{
  "hidden_act": "gelu",
  "norm_place": "pre",
  "norm_eps": 1e-05,
  "parallel_block": true,
  "weight_decay": 0.01,
  "schedule": "wsd",
  "max_steps": 5215
}
MLP neurons of a small language model. Each row is named by its layer, matrix (up: input weights) and neuron, and shows model dimensions 16-207. Each number is 128 + 32 x the weight over its row's rms, rounded and kept within 0 to 255. Numbers have three digits each.
After each neuron's rows, "fires on" lists the tokens most often at its 100 highest values on Wikipedia text that the model never trained on.

L3.up745:164167223116139096109129123091104085107106061152107101105118139120179158102142117191139118141122169139133144149161118158078136121082106071169084092158083148078089121119143173111076197156110099136143138102161074140102142169177138105136174116095136083144176099095097108077158113092141123093148126148139136095111106115148194106224153158140106141137115148112153174117153108140110097158110124150143153081084136147116136129103112120125128151145154099173138168125154114148089141097153115137097126105168108128136161101190101110196125089176168142152170138145121183138117104197147114089
fires on: "zu", "shed", "able", "ed", "d", "sh"

L6.up506:180139108034140146095124108083107100118197177129140115137137117156100089103041125158095109126101088139120050145138106051091139087113123129179154116096229087151103172144095115172119157146103103139146086113118117113125190207144154109121119156102111147142103110160133141119144141096173111122168140166128184072161192139099121167147125126173059055159128122144107138099139112158149108132167145088110105189175125146089166128135107158115178111102120115171150076114134149114152131082116129130120102057151094121164177061133155087105185132163127137145134087148095158161120168120077198140
fires on: "-", "O", " –", "th", "na", " "

L2.up479:156155169113115139132121101157122136137108105098153110140150088053165192147152182095127132076141154168119100106163087123099082084077123104163122127102097095154209135090145185157143122143150119124075086111073118133178167117117091137166150111221076134109112078146088112117177097102153147096128088123100165136153107171092162136088220120120108072183162124159160135125131158158118097142105140100174139114172161131096201186089115132112111095108089148121195091130145115101183098071136161103133133159119117162105090106142113153188122166135112000155123115125106176129146109145139148127
fires on: "s", "b", "g", "f", "ce", "ew"

L4.up756:166137128127156183133119114155119061114028081106080139162075125151160121069093118159103092141133167105171056126103090154138126114113085034182153123144130159135159106117144155125129181092153210106101080114163142071163131145174143115170099182162119129148110106137108172128120116133144179169130170067130187117132100098145133183096103143114100119150058214075115146114111158094123105104119135115162122113146116135121120210163095145167122142152159103122143139131095186123133112142140072070124167176126187127179109090130118106106140131140157159127109134144160138106088111126137116162
fires on: "1", "2", "de", "9"

L3.up570:124109169110111153084150128107193145143123118131096191130130090128098148092082189118144149130110097066153170178150148172127074122197143114107144156180153167076143085145157110129113165146159126110092122135172164121075081093155118133164168088157076103120165090087176171071106122128143142082158115092218102149083110134128132171161136104120062134113089165146106089084120013049134169108167101077172151117153168106095094145100110150146104100136152148114141132137136113137132109144089160120136105141137117139170129071162073121151188163102092098139128076134109124155160129134126079119
fires on: "-", "ly", " and", ",", "and", "un"

L4.up86:097109195149100145167156142145097099117063129137144112169111124137090168117099095075110157163095124155115149148109154147136172154103169109138150081159109084102060129101131154116145115163147134117087131114111125110143131100136166142153131189162122108143108083201134170111137129086122108166163125108134150166166179131080114154091153140125126129107073118091118187107083135160168112110070097139149122101084151148077184132090128095122119152194169088068191159124046206143122146056172102087157114088164161187112168120138170107130132152209140094164126087137130178086073116108149130054
fires on: "\n", " ", ".", " |"

L11.up807:133152192126117155102137117083178107133120140129130104193120141122120131089193091114149107163143133127136111137133089108104120091099118091120103126118115215175196118142135154150131132109091095122125106130138067100110093131217116135133142112169110169139141107182155151128099144139103087134142113063097100122160163104132108091093114162122127128154175195130089102111144109088107108134120153099187088075157154100160166161211111141135113177141119082099103163128106145205081133080135098046092154172163176153151159114118108079144070057182070134160127091109175096091155084169121072116
fires on: " ", "1", "2", " Sch"

L11.up194:061045200075075077108046132097161119137135099120160169113165102142111141121079158157101113110157181137152157114120055157086129120108072130132087144114143131086103141116049209074096081120103152098114087152098134131120138137154121157139181243124199159111132098138101142142173182080127150184088127112093188082094138110178161132130116112135121083126132158132146162138119119135129130166114139157128160121117143100121132126142100173096159136160175086090140123141114100106160190146158125144081129148088116173151101133099096139102131136091139139188160113146120152107054159126146096077
fires on: "a", "e", " A", "i", " a"

L6.up567:092122150179129159093132122077159095118127086178126107169082132152174091094112203185130124157092071176147141062136115156142149097088113191115158113080084122107134148163111152154162105133129129126150082148162139130100218155172105126152134151135202188070075137130138090110162107144122104122152147081135105143094172154127161155172103099049104093109146140127165109105086108196188102146070160106179129126085135127078118098107084163133157083113121074136162144109170159170105141071134126179193140073163136084145126120118172095124106126190119131177122148093115125124092171153122131117
fires on: " ", "-"

L10.up593:104129158146106162141134091117091060165163146135183127120149145093127129112209153117128137104091121146167157129136111121138090101201181108138126186085207091169116120141104109104092090118116142167106067126110103128159123130118132058106079129191105151090137094138108119071090159130153156136125170126150099105091173169129138124123131164133143135099117039054092124156112154129063125182114174103129144112159156145161144086108117151175070094157156089109166121148113143126067109106182125067099098083105127134131183144163125074150149122134174159187113099115138151079107112187166110094
fires on: " |", ":", ".", " including", " include"

L6.up158:210113080179156157114129126149147088111052153190159098155118145133093150145124111133132213157131152121132120130127159126138107121096079149134054138130145159118177143129083102067112108086130151121095104140155129098118116131165160132138104124140147112129236083132091126168120147074098038133145080151119074155166176143128076096146125119166145150084081118124145079093126093144121069145174116110130114161125173131106142130190134083107125094137172126081075167160173149187181170099120129144068123139085103092100176127138142154149143175109152185153118088144112143163118152129158112136
fires on: " and", " &", "/"

L6.up270:116140126082109096153159053185120059183154165160120117095147147152114106110109164157111103083118109146111119187136174071144079131120128105137151130127082137096163123170129110111071114134159076148117155103106156112085110150155110194174173175122107147077144124126146150123124190197204120118114063102154139130133157164141049141132122098134110135235096117122075086143114134151120145146126078085166101118147175106133148058119109142167116134118174124087176124102176051146113163139101138172102092108139182115146130142148138073134123104142153160133207172151064131094111182143161094089
fires on: " in", "-", " of", ".", " Votes", " with"

L10.up264:117150173150160157160148116062130123071197100146086132185136209102169126081141167167115131147134121178131177100108166162119113075121091120208104143145117109161129126182103132135140175181114142076136109177122123079089083105081155172134142190153094057164077118089109156121136109087117144144106140102149093151144132161170104132090120128129134127066089118144153154170114193148077072107152079107194159157115052140063111153129128067113132131158086103168157096114138157138124066147140153185104118121151088153128117122168148106088134105147170126125144053105100102102074132152133134153
fires on: " (", ",", " office"

L10.up381:113075140193152115138129166147139104115099180160136113123143128118128115064093113101104104146115074170159162109086173187084109081158046119104140169180143154171095132081099094132161149079171190119161163148102131143125129092114140187092117098157163089153130115118103102071143141082172148123131071118088175110098139158099126150120088130112142172107221161142141143179144139166131139124094100107146126136135094095130087119129119142111128114075134157115179136148121102164131107124118129157037164092119134153094155164143175167125181086096158059122168158136074088144119091150124065187
fires on: "s", " I", " ", "y", "2", "ly"

L10.up513:110081153138074091153116138130090160178100149094103153097160169106096143091159125149147146121126100156044108134166100155095141117125119126176141170120107126105149108135119097193140132184163091059137178063104169092070147122111093157163073106111098115098101130149116104162125108137180207095156185148091105102107158100161094161132123141140137065086123110182116146187174138088146110132201117107104101165156093131151145069090140132080176158158086089168150098152091172111156125163180170049099126185140130107127158181155144098123124171150144109167156129157132142120093069107143107178
fires on: " |", "U", " GER", ":"

L11.up860:178103123104168116108119121122105094166151150113131156122071212127191115115223130086099152182088045158186169115157164108119114130192111092122101155123067150123118094093128147083106214160113084137136147123123151137156168107037103162156149121097025112125141117180155164066143132109125179126157163127089115104163154134120153085115106126143130103146113098129164130131137128092133148111090176139081072110134189102153154126142155110114140163061161046117129102079123099163152117115136126098133125127140124191111126118162117142134088174101154163170152153092125194127136130130148146110
fires on: " |", " GER", " by", ":", " ENG"

L3.up682:097092125110111090089090091082120154116114140132110140157126136142134164149119164101129129172090085135182143184043160150129112124190054170133148155087117128110120105098097169161135133138148044071189119093075066103132067098161169127172180119138113128094093116153134122209147173079135145066181093106173139158119148135064104159172116142130149159124096158100102114144086111134119119160143095122081083160114128138133087148113092125141177074171160134139108176172124207140148148168138147154090185114128100153164136147186077093171145150175151128146097150125089161119191153187159118066
fires on: " ", "-", "on", "me", "ne"

L11.up884:132018163098109051139138108121219112094103144094101173173190130100084113112144122123182094153123175159130064151094121117082165143151104125107084152138114126132105127156110108178127105118143145090091072189148099123200161078165108136127162101122180135131123061103125157171156127117166096142129134138098153067131081131120108137115184147154134112202154110170112184104121196121095113084141113160090142113150147162066174139094129167159148116104120108138159124085142125088110105134130155134073106076070105102190122082144157130119150105199154154110165121104087109156105097124106132121
fires on: " an", " En", " ", " almost"

L11.up119:130133152123035073156126106139144136105100133186123068126167092155128108143087151130143098173103123058114115079157085154096148161131060165169128162139146182074076163056120164113123109102115103133133085155099191128121140172116145171132061163136113089114090160145122159164107195134174123108137128107144117044113169128168141110162116090172145123105123151089158164193125145174114097155142144107185124094157163127109161120193105167128180075144152107120120093138192114169154091094185123143107085142122143149109115114119170068130098109139092085132154145107174149123102152091148155145
fires on: "a", "u", " S", " a", " A", "i"

L4.up602:123091102136149117140109082181105129152091143134128127188143105151121185134096173159086087149140087166144046117114110060123146110115137075111105111081092094130131109065096140173113153129135140095092046111157137137117144122104133114115169149162104151098116093092083171120138089137237094143163171087122125094168104128116173133140136168153108132111079127145182152170116148136125179117085144159151098169126132187127158199133121130158109142110087182143137124161078157166131126181128070129105109056129136141150126088140112077068155153144100191154159117168135123139168164187165083101
fires on: "1", "2", "5", "4", "0", "8"

L2.up227:107148117121088062166183121099115113073119070074120093140116140138155137125170100089200099123133081184129140172110099110097104144106137109137194118060142165121140108119139122170092111119173124089113128114122135141161095147123092138150173104124128190045093167115096192090130138144097131160135160105154131087203130160165166121102124118157161119097214119212151117103076119102106123186122147121119115128146091155097183134093123090096094120088108169084130173137116129082120169131143093140116153114173152172162133089178106113173089147113119100089101124106092174151128103150168054149
fires on: "s", "e", "t"

L10.up293:117088142133143118067134072092101097145148135099142145183173191093126140148054139134115099117132106116139162150125099084154096139149109133144146149030114097157123123116111116141086136175113134110144130114175164116187146116118168123103164124192111166128150127154095106128159104036117092148168160067155141159062135138137108136116146163111111118126091205098133154170171070156142141140120095111109091145097153132111099045114106136125140095071156141131112167099082154170163075162185163143078200133086164114054117067164127122178130160126115155124092109077131169179162128072113134165
fires on: " \"", "-", "\""

L4.up808:197118112080167171145134147110108123045177116077135123151143124097098096112096166203123141198139106107161133133099151112088090109092127136178082118119152187154075098083208158131102131116124159145143165138150076122148153133109099174136105080129146109137151139145162214163129166120119130101102155135133196130125085142120133120125110206188137146144140072159110131135164114086178084143126156103132068078189110132141160103084106154087146126107178100153157036110105133112208113099108108115139102071152145196142127190116134153073149179098094121120142146112095134145069155133120121145
fires on: "-", ":", " to", "=", " day", " |"

L2.up596:129197138138132171138156129089100137126086149117162160150091131113188152117166105129136070098179147086162161117127112170098099141085112160143190173150116159142077145128095194074071110106138109120106104116176167157075082142092128184094131097149135135069144157104145131156139122102116165161096149096152112098155153137117117147113155130142168088121181069098084114162122145170148129077133134087128129079165098160139161137118084045141070169136150147142100133130137148103141117165117125192062211102164141125099139152125145138058168097114107103074056074166122108163128096149144080114
fires on: "s", " of", "i", "our", "der"

L4.up871:163127138185065164153069135096108184132115121086212136167171091150132100152167065200163152113121196166116168106081140161108133099101142157149081093171073137137118145096093172107165167182102130082085115100190156144127141177136162141154127124161103104077142178110160128060138093104113102105147132143158071074149144149150126111125139109141142098087103129117172183168153178130138161135152119075124158119151149135151148111107078114129127191145149079109116119109095113126147028057117201190128087111171122111122152123099094157122119137109138118083109123119126081125105135151034124119
fires on: "s", "in", " make", "g", "vi"

L11.up574:144092135162126139088088113145077153200193108065123141143097179039091120133121133111116136171162095083129118090133156091070156123106155115128143115070177121135100154073100139164141092133128133120095155144152179133144145143130099202110085114150106127134108135090125089168121101100085112107139178074155165133133102139149084075130130152109131111046163163141135125140096113115124118179127104105110145179168182071137203143084136175107071068121190113062128142063097141094109105158179162147107176089130159161160184119080122148158078148106138120101159156075153152156189116129100119147
fires on: " \"", "-"

L11.up780:098063160202093163102079112087090111152144182130106137156133167159105122140169160106104120101135077099100170183124126138087145116141111194118117144097143163173180092111173117142111059167122091086153142069124148118119192134148117059125114173131109163135095083124158149141134092069180167083187150140087164134082068122103103148117120165149193105090146121123162125196148207111117102153148084114174121103181182151136172118060151076170145092177138067123144135123124088118077151165161131087099103071097106113142147122141079078127138121139106135112125147132178125176140099161118100112
fires on: "===", " |", " ", "-", ":"

L6.up352:067139141139062140140185121144129139154142151181129138175112099141162091152129180174183160133189182117109152140119119112154087131146181103111143118087140124098082176125142131160132131109126118123124085133115145127136107164156159154152175094051161127156167131132139100099114154163165151138116131109166112121166131104146097178116149147111100121142184125088086084168124124203118125216191093141104142121158074057109126128102137053070119152131196111114105106090194134121180081129099154110138112114137179135106147101115130126096130122111085137147143212055097097075149117142158116055
fires on: " of", "-", "al", "3", " in", "1"

L11.up174:166111130101086128138174129118119090114105090096193151146174112188125147089091172167133151057110113094131129115150125157120136111128151115111110137178108159127161134208101131125108130053121198115125036101145153080104104120103123138114102110125153121110179115146193135216132102131116142087097145102172124202130188109129092143073089183181159120117124085132149109084177102108159129158078166114144158195125091118157150108106120089187140165142158087092176079101131107157096113146111058096149102163127171045132129096128146081098152153133175094121122118102144114133106134180130107127
fires on: " to", " +", " not", " has", " had", " have"

L3.up507:169123111165143093078140144148188128138113148131134097106099161184106113072125128130112207162108164075192128119132080149087155133107128128150110162142110098142126179126108092099116144090127133129101098116110106124127093175078105129204077135171170138151164145175087111136186142089079118111137101125069143163135110167140136069096125149103170113063103106109140161026129094084206116070114102133162147068095132123147100169065109134092124111129147135138106119151189148093156120144180108103156141149110141092124143160147143098115149188110125080165158206113111191127141115136137170112
fires on: " and", "t", "ve"

L6.up742:135127124138142136057101133143128166144146183133094120094109116134119144148142153124122175168122137104188147121090167122145096111108133100120175151123153171157083161122059069156119121134156141127145125098074162136121169093144120109208186123117070119193181133144096168089120165196131112130152169172143184113087057118110128160130090135097081058106130172131135114128123149122130061173140118089143101112157088102164168124141121052031108116131117126140082098143119103162140086125054116094117142150113161169126157164192059105070154120153125125112138171133094154115187142140105110080
fires on: " to", " of", "-", " his", " from", " in"

L3.up41:193153162084106145143084130174033160147129074134084203134090134081133177135099088062194110167096135165153116132114107155087139147065121141130064125167162146131158128131118185061099132136140100059106157157144111189092103152148143132132132105121129081103128148088089103132123133131183110136076204134124155083144117068127135115122111135096091094100134139118091131108142093154104161085126104141120218088117135087143148108156112153153150136109102088118100138121145134109187114145185127091171132191137153116089183095111146132136123091143155205152110178147106152120159098129130173134
fires on: "ing", "ed", "core", " Turnout", "d"

L3.up195:169061128083130110132179123104110156133135163125092103137131102149134061048080155097126107158153151104122190193087153145089138149136163150195177143133146207110074108094117151090113157124113133168154133091164101190061108102076079162146166145069120092136122110139166178139159150130148151141148136139143100062092180101122171111115131142090120046153106135091141126156119135137118177147156106149167124149107089121089116130097111138155077116156147113155162155153173113141159182124130149077149136103104165085091132178078075147116148152099068110158132141135135156175191110141130107123
fires on: "-", "st", "que", "ri"

L11.up643:194123103122139162131141163202155143143128109137148094079105135175171061171123082135121113087130135150180177130144112103155086157088187132088166132103156124164128091128156146098103097099156107137074124096164112142160143114136097134021136118144091110138194090096161162144174111127142113118124064126138125124109091155144087118125144132189157152113126099116142121175152118135143051123081162127146159086185081125132205106174070088178112141142149119101142148154176093135141152227123111118127148137160125119090099120097090095112099120075169076124158053105096133184109161147155127081
fires on: ".", "2", "5", "4", "0", "8"

L11.up540:125087063191105115199098142075126179168137093139110127092139094092143125157113135133150146094085121136092187095106141226151092141136146117175160063098126082081104146155171106100134104106145159143110146140095107084115142149141110174132117135119099121101159146133082151128198117106145152086095127129131104172146164090183117127074129129158179125132132130150158084083134115167124113123108134096152173118107172113157128097132135190125164201055099140114147066123111108145232112129101148060157091091186138144115157181187158175108184134088159119097139098114109170083121082097121117111
fires on: "s", " Al", " Cor", "cor", "er"

L10.up634:077143119122119135151126092076134127077156096192112139155113115116118135178151103094136095140109121048117117096167126110110147112159105139123153157195122129118138169063120098174185099084049189070090114133147139208140160148121160127145131095114158121159164110161127137165109140109130122106161180138080222142138140142128063120102150096087146100091158130140131156148131135182081166183145156127115122107118139100076100151121173141080186133165107142133106139177209131167117065166169132119173076108150182152141105054104071125135106127133142143111121100167139131142043137153094067191
fires on: " a", " P", "A", " S"

L3.up113:146120169180090137144182126102103128161181133146125088162137173131053080130139158071104153174117162116094092124110145150144130097106123120142138118079072100150102085129129110178152142187123154180117154127169125120063144163134101127162122116104111191089162136167165097182185092150140097158137149100112143121063206126107097104058094082125144148124151156129096177088080128177163134101136143145144146119117148174120108146141090084076183116149162096094188095175110117131139104055105089115108148079141147203143135147131167119125156153213112167091148108168114080136141122127112116106
fires on: " ", "em", "et"

L10.up347:104080121152093177196171176088153125123068143169064127123158135132117093130105138110132136078160118197163129176143146134135055107133150102176155148124105093192148173170096137102129108143181138120127084138097112078105131109170095122092118151115077137133181126157161185131143094101096166141156135154153117062147084097153128126241056124137089137097098118103145101131117171146151104120146164100154131140137072084066145137173093092190140152117072105104179126115130096114113138122133174105109113114080047087089115127142123111167157102094124129154122111162162101109114165181104140126
fires on: "0", "5", " |", "4", "ir"

L11.up702:114111132185107138137081120158123124120163070107135148137188065123120109083195102183128140088091105135194170120141163161124057104122115120117146159115142120150160154059168171139165209125165175110116136118171107113119149148141155161083132116111133104096059124160111126092140113145143123132080072136096148109101097095113155113099169152131126064125185182116113147113171117163162160080132136082077119163102139071144180106161069097103149134128135145123119114126119111135112128120092160147082113136171135155099177163170111088104144142105103077094169120094160054105132199185146144149
fires on: "s", " Los", " teams"

L2.up233:209113134086100197118119135117104116135149123100182197084081107136135167160070102086188098080116084210123140110123099120121106111153130147097106099133121157129170123102128116143149126051142087113122146146129104182196112174156098123193120136161115118075140048147114145088097197125141073117144108149101119122123120174072070115135130145117114077131106093147155121113101146127116123163099155120136111162153114131109219178104116096157151147148133133115123115135147154060131123158095122200103158174213143103097096096150096113167087155122088091163151076101124212111135147124120107137
fires on: "e", "f", "b", "k", "p"

L7.up590:153165096128132099071119170153136162129110153122106122093096146187075191157036106166143140130092143064072165117164159083143106177133190174154148119163125034166219070100124100082090146097047083100116102149168142123148111144177112145056091166121135134102155136146112102139103149111123142102137131096090123201106133171102122100091103089100140175130105111092136109167164139112160132137160147096138104103135100157122139137122123113098149081128124133098137138142194141098166129086143140115139130057120077094074174116120107161140141171132133119113087127098187223127100125103141100190
fires on: " and", " a", "A", " &", " M", " A"

L2.up2:188115146099148130101116081117165048083140169099193109109098144163113174102153098128128142115155158148127142097149117158100171110080127134130081127104090138130114152091126120082162121152121144098140111117077122124112174134098122143144065089148170046195192111085101135085093205153079080152125104086118078227169122152147098104189112154112114114116109156119173117139134123144111146136085138082133158101152116146142113128150145134152133121059102202142150171148137138058132108131086141143114104104167119080131157105095170097132179181128066163209145077161114175116063142078114104114
fires on: " /", " from", "/", " =", " to"

L3.up291:199114106146116083161128095140138127177110130155191175206150150162130101183144078117117121075160131146126106143173157140127064187140117132108116158068076111093087119105125140134099117117173098135076126126114133121116146125154132064129164041123094089176107166107097143108115166093187098115155141167171126129084122163110161117105049073114071170108161130107124162075123129120087148112148164115121139147162145133125134074170129194091186101104091118126139171179160193091097108122123164159153137112162143125124131133150068120164157138186114145104122112132112095054091149087216111106
fires on: "s", " only", " up", " statistics", "-", " Sports"

L7.up436:134140098149116081124107110135087177150146145153158117100101120154133163116086140168132119064175084140117097101147119126117153159086133087101141098109115128075202102167152180151149057169128124197137141153076182133119149110162117151171093154130082143120096084118114177133137110132130182083173123076095101148164097089149187089136126145108135138083104135120090172136133110115122139150167161143118162064189161168105128090115145094060134127137114102163021107191087099148144107102139170134164126123217097120115104111108202096166147101109118103113144154170109128163118115151172114097
fires on: " as", "n", " ", " and", " As"

L10.up453:105123079133196122110137188102121090149108121133130119163137124106141172145185122165151137150122183108145148134139122114128089107123182119158098123179130116148126118060154158102078122124128176039142216131063208120137126120127139172104152078161145142183081146141126141107074119104133140110153101088147135098128146085169099140080088078097102142091091089096184137119191090093160119148124166187122105156091171165163122152159130126126106184140126097088080046126112126083130113092121067103168089134131140149099193101176143163152100117158104136091135225175129114116125114124113153146
fires on: " |", ";", " ", ",", "|", " bass"

L11.up559:127123176072137112179117197140148138151118082034173102112132152063125090110188138169123156145154146140156141135131120120090077092142138125094122140128125161136147101152125184126125202150134139092165151191133164116137171113065082115077135120112077083138137147166159156087121110091117136091148136134152134095051121117095118128152153172114155119139082064131148146129187106085134126131088125142114077156141167136134180088112159162093098176094098098111083103127115126107151169143176164126111086094081144162148147126174106097107104187141186076199138115164166133120155118137141136111
fires on: ":", " |", "|", "-", "9"

L10.up474:135129188120127100133095172107136092114156141183144153126148087133148110084100121091096113141099123148108146154097145150129158134147117106193110160133117066130093149142146134097163145117128120125192068064087175052102126095091163121079124142129054160142161176176167122137150164128129134111135088129128146192142147131144095107171142113195144064077158154081103136121160129131074099215156103136097132117122143123062079084120180165131136096098053106112142127130141157165162167079108124120122164094152108089182173150172133139142162106153134127190175089123067116142178094117117166147
fires on: " pro", "na", " Pro", "E", "th", " in"

L2.up119:116134125161160176166144096172089163161110108108119122132132096114193105115162133127204075160105060137144148090122109189083168078156118119114164155142149115080101113072092139145138094112104178110092165150124123118179086122119137175103132139171100146087136165142129169094128160097114150130142103151162091100248134066098125167142159126101181080135131141156102185168124071100134132107101157094118138085176159157163145151074164041152087115102129208137127111155097156105146162123129138121159107149152034111139128127113127123115080155070159163096081096093183130109097135120171114084
fires on: "s", "ed", "th"

L2.up515:098156139090066128150132172131134181135138159156122106096170142115136093143171152100136158157138143099118191120147080130148080151170170181132136133151137155184111153150164167158097158090110128163095109138106150046075114122118144135091095132090163143158163091167148132105082087148167131164109102068171140125143062127112120118080088161080102151181184126141109102151138073165074131162093132129110066154153127093157109092156127164152111085117134036125153156085128146081156115061143185078149129151144182096145115138175133140085181116141104083123064134160118103166127210087190142125
fires on: "-", " of", " against", " Win"

L10.up665:112152113167209096140117203113147145101121170107156136096155108128124131119124167112119094059125100103166118078074159141078143103144091146151155095122170114136117144077118076198167119144167141169150151111092115131145134111073200129093112115145176115113103183132124130073154125128140112120063109146160134160122079082073171134073117103164102109081163055131122154170117166189126181150202131080101116126169128102124147139110102094191138146152107142071195112167138161150078147068166142117089144077140163155073145100145101162190150151127145135061119153091157082112157131186124113162
fires on: "s", "ly", "es", "ces", "is", "as"

L2.up475:140132134120146162141111118090086132156099152160128104130179112113146112163098108164108103163164124109126149151105109129117160116170116128133152057147167151073131068156134148182123131175190192167122140157101131191113081133131140131119138119087210183141120071049086137097194092151122152088125109171138094151156107121149087170113159061066139180121056106137146152112110000064110130116070095092147131132184145138169102152109118100164154132091070132141156161110079109119142111152136144103132080110118129143117124122156132157112057133113128170162099119118107135111050176108140109156
fires on: "s", "-", "ly", " of", "ca"

L10.up108:149162098175116165172119118106134131163078154096086147108117107059099161145107116131116108171138104149134172110118127170126101151177171118102219084120126123125133109136171151137128113157066212197119121091108074139119163122097108181109129090120158082155164128102159120084147145112120169035103119062127167148146146169139135085114114160101111171104092188099117164145142124106136189118131129107152111047132165116099158113159163167130159150144137189122115110117081124162109089140163190104138119082187138110103128076109188148073144088174198068135107130101176151119114099112157104123
fires on: "S", "al", " Al", "ul", "s"

L11.up705:163160166143115118091103181204169104129095141166124046126167134148124099081129133175132117094127158075077098187143120092113152152159114110118221141118138104118175129094133181123116138126051174143175088123089106088090111146141162120151110171175165113083191134137126136085095158077127113135104097178085153071101137121192097151101166123100103133173112147138090141177168167164100098179155103178183133125113114121123125147073098164095161092160140128147143127130089119148099087119070119128101098111187138169128045090172133092071128165142100047128114151126141144150128121100135120166
fires on: " A", " Ha", " Ba", " Da", " a", "a"

L3.up665:158118121170110098116188164128124136132062027118130153055131190116141113132094143088157229140130155103203085133161167113162097084145160116114140176135124104115139083148117116113145172121159139105150100140123158139117083125147076145155111189104146094081094159049122172130117138124173077073090096076128092150060131103131118126139118094093104140120065130176162155098142082116173127062172195079173211147181175164122101157106107139126099096125148169144099100129169152152117138148144116055100132110166119127179127101160123112106188139102129167114164107082142131100120101130118161119
fires on: "ly", "s", " out", " and", "ve", "ed"

L4.up414:122101094109126140080129128132129148091117116178206138141106123141164166091097175144116143108161126186173145122184130142123163099126150143070114119109214105143124121085166137130155107102134102160195167149154161105142105119106119120116110228100127101150135131135061158123053157180147145186111091151082102096168141091133133137131125125130118167097136140134099099110106061116161109143127101143146140099140104178064125161177131154179154102129124099153006135137133088146107074168056132086153113129160081153163079129186156063092138104166106157109094079153091128135103197100122117115
fires on: ",", " first", " and", "born", "n", "em"

L4.up247:129073162169125113153130140106144053130186115212187147159165116126195136098108202125110132185121142120143087160109168104102101117135084182159140146132116168100112115101147143143102128133147123137146113136122132126093104084110098116110189106151095164093101167212136157106141065136125091140082163194140146123081127143156166073118097199094083171128132144132171103130155135144197148139161167142158148111113089112134128119125167108129103116144130149179119167073126066145135107074120125090147160122151140092121170105062117096117146157067140166162100111154147096145129044118137119078
fires on: "-", " hold", "ga", "vi", "st", " well"

L10.up842:142087177095121064131133120104134118138122139137161181092124164142123127156160149111118144123127153148131082146105086084126172156151148110094148152111063184121139180162099141141106118163176184180112119126200164091177148137121125122153132136115108130133116113173150122107104122124170103096097149110092170071171102091094133186126118178174149092099123133099073128129150204044119161158166148103096175101146154186096131093103122177114099155067117118143117185125064109093119122083118067121099090150114134135176167082110111125114161140153103122092091168160147142084121112144127156116
fires on: " an", " An", " ", " Cre"

L10.up367:084131171144155148085128164142178130111071152116134122093109115138141098136096137158123114133150060123193124133132161107116177175139080085168088120116173104176148111101119156142084156115109169105126156109070103097162133141048100135137170168122104079146153104136080111174160079089094194106173131166117120128105118085124152098168092159130116161114081089120084154128181084152153158076149168159076087178158121154146219151156147122106139099150164138138138156118137096079130156168129151158175117117092183174102137110119129137114107212158093078108122097156102123119069129145143147070
fires on: " |", ",", ":", " the", " of", ")"

L2.up732:117182160150151118090126119131096140162155150107114129119140131159187118118175135091145125165146159132112150116096126097189083106166120129099150146180130091165093158151075144084138072143159141156079094089080111085085102111115109117083115147074091216091201131081109108139143115136195102175106175106040099119097117137139108069103104101109106130111092118135193151147103117163161190151116093166149118092108165169130141139078154116072163103134121083091144177115124166131098057100152165146151169105095116121140130090121142150150229131116161139052161135169109116107129067149105143076
fires on: " of", "s", "em", "ou"